MLP neurons of a small language model. Each row is named by its layer, matrix (up: input weights; down: output weights) and neuron, and shows model dimensions 16-271. Each number is 128 + 32 x the weight over its row's rms, rounded and kept within 0 to 255. Numbers have three digits each.
A block is one neuron, or neurons of one layer that tend to fire together. After each block is what it responds to, as a language model described it from the Wikipedia text at the highest values.

L8.up1329:157089116105101064184124127154117085142177153173118120076094139113183141096131144136113136182171155155138153118129141115150171141157203116146132109149068116102121116127098146172099159184195071159105014165159149052172177150130121158132110082159160128122129124126157132145086144108119130115072124096072123118112189152120166122173200155114162130125103136081128089111039100164121114087103143098109094189089088115139103156173144135132129138124075152106149155130133115086133124141095122135118116115114122129156093141092093130154169135050143122161152154099117137090087116123136089178123144143115113151102147123115184170178150124167131082133120104067138102154113137130154161122153173144075120146122093118158155093155104151095121173111107135126121120076016077126109110175162095
L8.down1329:143093106120127000142116101126134154110088111105111133112115150150139131138127170135079147126139139111116000107132122131168114146106135150134105125144095146144139132170169152131132230114148106101133067139184148155173128047130133116123104138142142128151120116146120150113115154126132110131135129133153131146124140127099132118122139101169109113123137127120152113138129116087092081159150126133097125157123142103124123135127144142123108133158123150112102121163115120000138147153130147183137014149255104131128127119107099134111132115130146114126200108152172166130122138107255126109135111158059127146127091115121125127108135140105138125116144123133116107122131151119105255116104155143141119142132135127130116134127139131155135116113116144165121139131119153111132115104147178
L8.up2813:130149138106119110206128145081137123088211092178089127119080158100080140097200142113147143120172130089071158180151155100143145139175095142084168111111084179117096166108112193113067110096104147116141111177138101141158122126173113124077149113107120159168133138101109164091128141109135162126125126083144030106166177112113101189101115054155069123094080126093124153097102173188188125133110127170097167092180170144164168172141159095182132138176132176136122153136132075077110159148098114112082121113120150123122117149082067158086153146113155186145166185121116157150077137113133101155094124181087093108201144132141082083140138113060127124170149092134132089089153145144102144109172119154134157179113146143169116109157110109130135143140124085169142094068138050140169070105103100
L8.down2813:141031115103133050136143104124170142145147105125126135145122078156122132102104123091090085171177122145085077103115132114144116112135133110116114125167100095096162123150141130141150162125128083181146122135128161125190153027113146135116183188130124138131163174150105134168141125126178124096128150139115087104098197162085146148130119139126113183160126128112163086125128118118149088144142136123134146135176169100131139132150105123103142093145103139168090087132126125000124121166169125198137106188255157158198156144133115150133134133082128137162224116107181120125137150107249093120179114128025110112125104126100142108078109104106119150091163093110090164153117146178134255140104132178105159130146119116088135085111160145146128124118068118148119126108129156042147145137129186
L8.up3558:153133131133210111091163124147155097112135152139129177156105167084162130095150110177131125128181209089147214132104095060107120134081106142085114130115118136109109106148122116142094104143111148114160087158098092059104208117179150140115084115083133083121165078105215118151118126079144052050086145149137020140169190033089129143182153128085127157087123112109180135147101105146114205121126158137160114127109130100142193139165149060138111171108150149115123067161161171085086147200128098109151166049102111145163148143096141092155109150119107153118133156127116105152136154176131139144174127149073154111143165127146187098147093155121167135106097109142125114152128090109125131130154170123118167150153143098134122122117145129115147109130125139150119098142162043121184130158181132
L8.down3558:101133113132100106132121129183126063160169108149145168120131127146119177105156154118139121142090146102149127157196150176118073134114160103175121107148164101142121120092117173143127152133143079115135132193107152109218078061096144093072156155120143111121103143139126141137082129112116107224118115163091039110123103219092121147139143130170141123153147170138118076099155106196112103153091151094085112175151127029125127127154147182102106089139107140112110097148162158041121073141124180176120119136170097148139140170126136181106168142063070180108185159098153119103080142103159135106107161118043167118063099104100146103145101124121104140073168069067092101090116142137115197115155125184122143196077128117136113118141106084044205115126139116127163163104112109118095152186102122
L8.up4364:141138116059089101140116095143141082128152159199150084073152146109157084108153132155121119120184183165106196132133126086153147105103160131085134121102093070163139117138057100162082124120131091147150127151094141074145081132101106151144143136100105104131138103119246114134134178161120137108055147144180107136172191098114153123173175108139097130146124093099158118117120125255137118155148163174128176117141112121144129127147125121119114113144081120127151140115132111075123171115105128075125123147109174177181130108165131124121126152149089148125151143118157079095135092095098103136127087167138104086139118126166146082089095132085123118108085083088094076122118120122141142184102118172113153105100101124214165087103126084071057153153146174146109132111090113125101099155113076
L8.down4364:105083083113081100080108090169211144141096102180151116137128144159115168134147144107104106107178098132119128119114125145192165154089151202130125080125130176098151114134061163116147128103158097132133038177137123110189059078114154102088163115155113150103164113155072175109141230116102082152140142044147078130124132136163118134064099135146125093169122149114118142098155108121124171185090116155071132191143142123120144112118119129084130126167114125094144121126154099006113144160165171114127161083196177122112124126147112139132140159110163150127198132117109120140081191151135159161137163161105149068126096105108160129149118159156163128142184082106100102158110140143116233105171148178096095144116162147096166125101131108087126115169153146169166144085073082131181195138158120
Responds to: Table row-start pipes. Opening pipe of a new row in markdown-style wiki tables, e.g. schedules, draft measurements, track lists; weaker on sentence-final periods and list dashes.

L8.up3480:089180166164125139116160163129128110095143049177089117156168110136092150155087043097099077149148113152102072099087112086180086188171112119126141116164174127114146128189116116117105091148147135147122099079136203120085118133097079114099151158119117106126133145139196169094161115123159095113120152157180157133110080130130089115073116144096118144136108183117087135064124147148140202163148161174088129096129162178065090096173077127175134108054125125149143164122058100137114143086129116198132109109101119159146178099170088146110143189171122092151143104129095082152144176115121115142145138159129100075151147169144148140092176156142098080189135144165129146160130085147150121175115071148143096130117132128135074164088151110162104169142137075144115174120143139121154153126082138
L8.down3480:161143103151110136090168119080135114088108159156150185083128162109138116186073095132123139192096145140184109127129067111193197127109102076104136172178183087123094143076103112117122095138101140094149090122129055210089197090133101149126075161127129132080128094118160153143093111128096121111154121102162150185124120072091108069142107088136176094117104111085157155132125140129112089148121106138167107093115169140123116077104087165125107091133130115123172100092138158133143108146108189117159119055109107144093199078129129110156123157131172136095094148091114133079210118094126134067197147129115093147152099148197158099086158133214148101097081153103127124111106134161159139057142127126087134098109096101055099085108102157118144123145088131109141149181117140116111184162069090
L8.up4686:092151143141107134102121087148162112141063185125117121149115195096127163165144107084118086117135140182151122102129120065120116119102129154117122165081146067105133166122077110107076142105171079143084080065169117062124093118073142164134112162121134192164120160104123119106103127101133118081119122157218072100152161120110153108127117127089056109122128116139196118145138148067170145103095113155156104164115120159090071118182084151087134096124101128163106067060109168087154135105185083172156113114092171145131146133154137152118132149108205079171128103138163123128124149100109137127122056102169081153132097143133179115097137101132131089128100131131156114138170129134117141195100161158170124116142145112133129173057147087157099118171126147096133111122070193177102050163108103
L8.down4686:148146139148150165130134175154131141111130058112204159102111105103168088138103139078017169086129149174137142125117127082098075109139119110121095089125152156169145127140090133155095149137174119167112167154107104023166116106200144137093138129128129124124153142103129090080127195207161142115187127129147092176121126108124125108131128132141103136074126136124158130133185140098129159127116092135150128120082084097131179118180097100136114141172178141131124138122131152092048199068195098113089071154149130165110075090106211038118133162051115159120163130133107150135190135112124069145065154117074097107205135166142158030135128119125137145167088129072103156096085125184083155126090068116153113156102149096153067108134148151181127128176155100067192126184088116146104075147115162
L8.up4733:074115186175103115092112141140146172089140122176135174123190102158072137160108107104132128138187135152075089119101090101121083129106193127082165145130130129116148107149152178115196157108147063143116127048173088116089085164095102122022113109130118076100149105093134198126088164131166099119143100140198103091071092158177147122157129193121173131124101112167129137152079140162149139138053112180090120108171159158092073139147083169083130096120200141126139108076103108125174117192139110080123136102117170130072091223100105154150111110175084123131089117098145143136107136122114111091107148121169110156130137175132191169134081149117109057129116139136122077131183087099144110114183113127137098116121074171147093147176093093130147186119163128129138185068103108195127094133172124
L8.down4733:156215149155174118136151053155097087112102158060155152083087116064115135150136120098118153105173185170098114084150149161176173099139169191110158165125161140145125198182079102145126109144108105097176090096128067174128126108119081159079124083143133234184152149103142156152097066090065099087163137120141123135124136092103067133162175165106142110145100142131169138113081137115157168107098082168119098080109139179120129110117100090089117137164108132037108167135114113082148161131130099143112155117144154123136131122144170085169156105195083092110092152077224117123155106067154134105125087131115121111144101126119157131146102128177174155122103117091142172098197177081119132160153110155150104141114127092097094082116167138119149100125098108127137122144151186129144122112129079
L8.up5321:122129151168093127129139151148144101129170145175128132089152209148078141140068115105135126196167076211089134114097128108171133156061119080091199131113134115140128082172118235066148140123131135177104081052194117073114070124107111142120111123101150131095178153167169157097147179152074113138120074135141119191139098131197128146134166127087122134086116100159139133112119138163115113128131132149163123133122090155113110103179098116074126130118151083099169102109150123130130095117206110175072139158099188149096117138127116144098141074147136110183071154104132125084116188128097119096100111055123154106147088143135156156171106095134133126145143159112090128202136144105124106160188090106134119126105110132136089132023129144119086174170154109159107177143094133169099095126150112
L8.down5321:140065117111096112120170153072107088132104155137137138056151128058133160107161100094111116100131097186124103130116124171143160035063119095070156111145132062111109165107077081158117100114155152151132159070136065133153140111091125098134135080089142122185165101131135113142072096152086124140102165098149130142142084116083077089122099115098119116129100143115172142122146120125162116136157142189127116099131152153116132095075192140134074156099184095099121155126129120126182131087163128138132132158135161200083129111106109099090133093169105143101125160086102137111066186068162119103060153107123113157156116115099091082136122132150122107121155134102126139093183141136105150104144154139173124158116152091083120075117077118139101130173135145082151101104137126188096110148145095
Responds to: Number-attached units and suffixes. Tokens right after a number, often after a comma, such as units, ordinals and scale words: 24 km, 1st Earl, 15%, 2.9 million, 100-year.

L3.up616:154123174187147106143120109177094140135138122159085103131134124133142115159144132202166144133155112132125118118125099084155173155153145130123131140095070117177097118123191174109079105152157092140151170152054144171085094110087145145107148144154138115152146097111087141136158127159097116159126097154125122067089132133144128124100082154157131043068125085136147125118088171120142087154114087121107185168119101150179145132129121199060138115133100213133129123173123062136159119107119098138154150214121166145116128136072076116177117142148146165105103142175108153156164114123144177070095037156115088143174161134118100115112152197146131129119147140165091126162147133157128146169077144087115138084115101072166125139124115148131204125151137091133140124106132141089119106107104128
L3.down616:096154120155132114067116167140202065130090170127190128104093169143116133102082182079132132118097126162147107140137143121166124088141151150169169094081169088134135162117110154122151134138127144163149117125118116075176104086156153135074096112153125202110147151145101131095159143147120119159177057119119143112134059162111029116126101187109103126070097123147139100145180159122130113121127152154196163171079117114111137131150161138131135145124072112146114145106132088108126096112146127143159101106161101100090120110115146136081128156155131141179119125099141124177156069136116099115133139139135130170115143113147074073046121171138142113149132145172091134105069186097154100126158075085100141085116087164059176210083118123121054199124092051119190081151116117139090128103101135
L3.up1456:118139162116109115111153129095129139163083148137124149086116139127084140134213125104163156158138082104148111152133157191184185175117107127185104157106135102160109109132177100100124117077114152152110107129130064135122178118147115187148144093127138124119165114120150164108140150156116140168128152139095097086126107143111114119127055115179145104168122164154118200154154142145106122097106092123086153144163113126154149116147105162067183059108147138109131159159089100184137126137138152158130126077119105073122118153121100109100211081106127134093077147154163124179088176123118105154065131161128091146127101138154092147165121148151106151160079129130065108114147160121114129082130129063077121116167116112115191176083063162075136066081072114121101088108121107129168126159071137
L3.down1456:142148135122169117096093132066139081129090150114120120150098161090154142171066100146123175124159130075155113122170116088151170099100146122126140093057161108141176103101116141104170068075141139133062179116112168126178097126174137097130060138073156123094097180148146092109108106082131170118208068118131159127093095117154179112157121092104142121146119139159107129077106200099122122113053139145175110117089089138081106109104142158130103145103142050124186158093112149056103164140153082158080088124139122124105118172111128150151145092126186122127089099151147170101108156056149146120132157120143171128117065119161107105073101123071112180134083163155124119150204173171173176122141163108193145050138136162132115130095166124133094130104095109130092082110093142103177173063085082
L3.up2999:090129128118131123073142104102141100104146129053142074091101168076157094142144157185117165048130163108150136062111117188113100122102102127145096157139128176088153109095130108164097098140127077172136151092143096160096125140180105152128180158129102141066153152080144138133129163094168049173127101175098108071095089124104085194139124150146102193122135083160142141107165170100091108184138166173120158156146098063123118146174136105212103119124179168165144104126158132115127123075100169119132137115139117120146115122148145156127162189098102113161141111151128096142113162085116166102143115087120135141170148131076135124137169093086120116109113122094152137121086139197150161149147078167145168142159143106150078128100155135151078128156133130139128169079139131145096197140086125
L3.down2999:147062132137187080183146087082162166155134090116127128131136100147114138180168127128136120174149127116125133115126137103129102141125131106101117037085105172102121156150139134100143153120062130113196091140155112155102147171171134152085168139156182158079179154157143158164082150064125100130111108115057142110111104118082129196109145100151139110087102121082105129115136144197146125160127170083083162149118088172159140102088154148139145105240134148146109169186094103069172087128171140132174124138101111133115113124121109112081131098184125170151176118126130100111065128167119110171121094113115106095127137134133128108084108047148157095168127113065049098122143123093099155234148131141153141132147155115106102173142091157180130087079169065207162122121127129150160081102120144
L3.up5236:135145192116132143106163098109116159147109166075212129150104117125123174155132084096126080219156101108162134116145180166116132166152182150156096170111127100175171168036131098052059125132070084142119122088113161151137143113149127128121104107051191177150134089149137050107157139160167086143096122143138072097165123152124083073135170085106137118134194090159114162101103178122148148087108125131118116111098154069081171139105130161175090114122154155206117056164118130155092070135110104106149108169144157128107160102154056152106088174150112144187104151134156068118157083138102140169142121132133162144154162119113119138139124145076153182134183102177069133127146126137069123162140144061187159140137107135113159142147139135101084174130164106087142120177169109075157090080163134
L3.down5236:140088194128128146087155177101098131150141092136133107101122159119095074130135206110103143114164117112144115195148111119113154104111096088118122192088184156101135120127061124126124074146105113193108075084064090089159132089102138184097142187132130141131145112151169126101111170164129118125124142109087116106174162118100114142152124158156105152151184113202180119132150100139155134139127177095218044146114104077172135121100138136089126077132068071059130130187143114056122163144113110172118146144129164142092186125118186078109132160144165135031202099098161143107105105118116124066112139137088137086113149110156067125097178148118162127113148159136127160105116075102137113168104126105102073155148096190159183144112180123097138138089098093148129118096205090146186158137088150
Responds to: Ordinal number suffixes. Ordinal endings like th, nd, rd, st right after a digit, as in 2nd place, 169th Infantry, 19th century; sometimes "own" after possessives.

L10.up2685:217094181186071133114119122171113121119125123156121115110141130149142169128141168154129181157122115166097130105114132136126099101079132129137114158130131123098116079148100131121088126143136160117157134121199199123162138155139131084131059106128133139099109105098113110138132148132156142132168090101133056214092176144100146087133207170121102115113184121124199106169142156131105125136125215090062046138100194105130136213155160140107117127107136099082148109133070149088070107157182148204143141163140116126192095098142084144127125149122106142176119102123141109101108138027072141062138134103159094146093112033172135082085130174102161179159139075110128133114081148149076146185121110149174115129088095075125142131135133165204097097167091126166078118134159202147151215166124127
L10.down2685:110133152081153151128079178134157078163122111080178112138079122138162140171090160198072186158133148172104161079094102139167139121156112158173132111129149156187160114142138122114127087184186164099156115074087101108173074059112163180127138111146142170126154139089152146135094150148126147115070145118121138138126189127086119125098143165085152101113097111169104125114085157093140091107104104154121113114099098135136127161120190138176171152148137142101112135143109088047140094162135142150095190151104122160150099106174178160125147145064107105102154144121130162146159065077027161148122151127180062130136136086137135108091098093220144079177106078116159104170104202103130067143123068090140216086135128175076077100149136084130116126058142071169126114118150174105107148134090085
Responds to: Table row-start fields. First cell of a new table row, usually a number, track number with a period, or the pipe after it, as in "| 9 | 13 |", "Total votes |", "5. |".

L10.up2606:113159140133103143208093104150151091109123190126120125129157121065120113160063099117115176139119106153054147099177170193120122131138169102141144113069202161030100193171093170143115096123192128172070121104193109080190150110080152137104112120130112101095157208087091102135181115052139142144142131185180136167117131146156148193148183093109091178125126107130155110134077084146153118077136101148139118116096125146114132117182121141109136139108121135149142128047085098152068110113091124082131124166133171100135100203161138114124110174115117135117132211163119102111129159159115047157127188066118151112116156160106179096120144108106153048133144207135071154134159101123142180141145158145091139147175109147089154073089142142098119102113134159170146168137133085161167141116106137
L10.down2606:085160076142145092139107126132127166085063122077113139098144117154180084096196091125078082157153148064086123093070148109137140171117191140137077080071094114160135158047159152114141098088096086144185122126106123172132127119150131185170074152074134117144124124133124190068098145114143097130151164102179136119106152151093102125069113076153113140147166162093101119133133116133176126139118159130130100139191151053127149107157172115138105114119101101146143157110161088058159200156096053198148096122121142146092152101076171123126119149155158162106164171138134107090128127133178142123134150088065116152133184132131130125182072111192137105122151160161116061151090147132131141152182109106101099072115111151091111102191150151159084144112153126134107107080171127151129126116130176
Responds to: Ordinal suffixes before names. Ordinal suffixes after numbers in noble titles and military unit names (1st Baronet, 46th RTR, 6th Count), plus "the" before named institutions and commas before years in publication lists.

L3.up183:153076158112123147132147151179147162164173097135142104148133131136147083049126103142140104114070141141159121088114151195127140085104189103126168109129109114135079130140113096129102147129060157167123113153141088121101144115146054149113191164152120092096130052127141098099167121079080119131165123126098098157119172166108164103123137127155137141115162105049181139130084155148170139060142097168116157178114142145119126135146096096142137083129132096072190145203131118141183161136209189138139155061162146155112087114124125080095170130074095164175153111172167141093145118166085105100097137117124127139144170087104116119069178106153106104153119118097107126136149102171106150100164130091121168096133204104153106159081132144114080179113085101082100161164065154086078112146124129
L3.down183:138154116114095121121102100110090161100119052101144174109127121157193149091129091125106168154125088085110147125151168107117177160131121152137138096110117102094070191068124098172112145165137133142126255132121198163125122095122146127158111137152131123143090142154175131060154144120123088163151156096130116156156162172141143123101149122165130095127093160103140111107171153077129152106111091130163125099115137134103133131167135107108181147172167167131079094157148119140125066117178223075160129098152162149100145095089077109125158134114090153220120116206193189178121136106095161119116123183096093103168188141056145102118094066140104150148126109102162102118145095118139127152109129116180171150118146113126146174133099162138123094118119119138161151192132120131111138200114124
L3.up1513:099193192111168140181156113112117186153148126129125046093141131192124120167076097163132098096119126141134101144167138106167134132126130135083114134099084131158187132129129115126151159140119148132160119122144097107090123129139139141065155139143111160135177091097116121163141135083120089033120156146100125151160102124107109097079147085161127118132111139155107114134102147078135135077141083147203079137083151177123136102154145156129170088143081154177125102143107138114140191173131102168123108165180102122123097088148161185123144163096154109150150129130092084097081196114083160087172137157124161104171166132144125097082116119191152111117147155153163091087092133087108119129083097120135177169158080135098143148180140088143099168112101078145143163148134126166080131157105146
L3.down1513:143135157158122133108094128136118140060197094121081134111126110146129117105152151119128078073154105138098120162139135214120069113166144072163097128195115188128115165143135114131098131179134153104168107090130116156166179184105207162108142079151187120125162098112090162062068160132126077134108111118095145128166172134168069158132072132139138143103113161132153189122103074095111158100113157090154106127178127124142149189157096129128066087145101137100162102082144153077114129118074181130167000122143159098130162174134128140086128129176124142103160141165056077124098098154106141083124124093130119137079103114125131162078108123191157122149149044076137142111108137117154133145125106158117163116166106077186102116105121141148174109143144120122135123168123079161129084138182137
L3.up3080:129175072174048119163193097115142155200084107169123148148135134135135125161167120063131117155124117120103127148132163115166139159117124092089145173189111072113111123112108192128147129138182110175067131146167059128092151112092127137126122138114112102091134064142130121113141095130138129093143077083107121092185115099117178064085124157163177131190138082102123106093143138099094132129120093138157156121097170098177107152129106165107133112167103182088079124121129166125171151127103095112107177108179131114074182102119074099071130102086133141172159140187119061121122116048110145123108163167147146114141173156115127148151131081101146093167085124106130132073118104143075069142109105088166116152186086138099120125124166117116130176159173096155144154094114086057075101135164135
L3.down3080:171160039177088102101077068169114079088178110071131119114134145088113179134154104154129111099112169089111112111132163146130133156193121122104103105136051136190100176087072138130083140168124059103118097043155186147148084177104093127157155109130167181192171102121151164073144104191136104144117134111134129158110184061162105135160109128105103165115154175118161188136114106156096165139137131084106136172060111103112119101122105113161162111082100136109166091112178132052125133101139159114079007124145181159119161154142115152171116117160144186092150148142144096123114154139107127134148123102111139185119157102108111112150141136107109142131151151149130148109084142142136043114140139133128119079184124077042147234138123121152083135152137111105134090181176087115124122120077136
L3.up5014:133152156182111114123110143143190083112134173175159123124151097232057122103139137190134157116096160105111098121129137157058133134135174102122120185157146175082155154149118111146092055126167106129150102137124091111080118127169122137128162130127164138145150096147166115113098094071093127159115132123195114125127125106085056102100141091128110073067094156179141175101142191138123201180102073069155097169130093140120110104103134169119123115146144148108167145114069096105139087164101146123102207127154135162139089105132129174175141120098124099187133130112108091153113115059131165111141087103110155162180102143119137093157161133122143125107147112155140081125188190164120159110114108163114172137131146137103107072107165097175169082099146156145095081119114098112142171149095149
L3.down5014:136137142151128097146203122113110135094099097090165144138127080145163165073178104081135128124123164103142148141106158138160111122087122176107179144106104097130064171170104129117100148135165108161166167095113063075151121128122133119146122201145114184095114140098156182109164117120160074072122116174141135147146175102139153148105114099116127152133116117146161126149119164089117131150100104107141112129168135154133111110141162124174113135124140118199152130113146128155150127119160160171136045131130115136148141153124073120124114141143156156144145130129110141146120106177127119145094144116114147059154184082066098128102103103139135157151127111195169125121127049139101088140142154161061071157138084061108145178150114139152169090136170178085132184124088061188111082155084093
Responds to: Table column separators. Pipe separators in wiki-style tables, mostly the one after a row's first cell, as in race results (23 |) and election rows (| Labour hold); weaker on scattered prose words like born, York.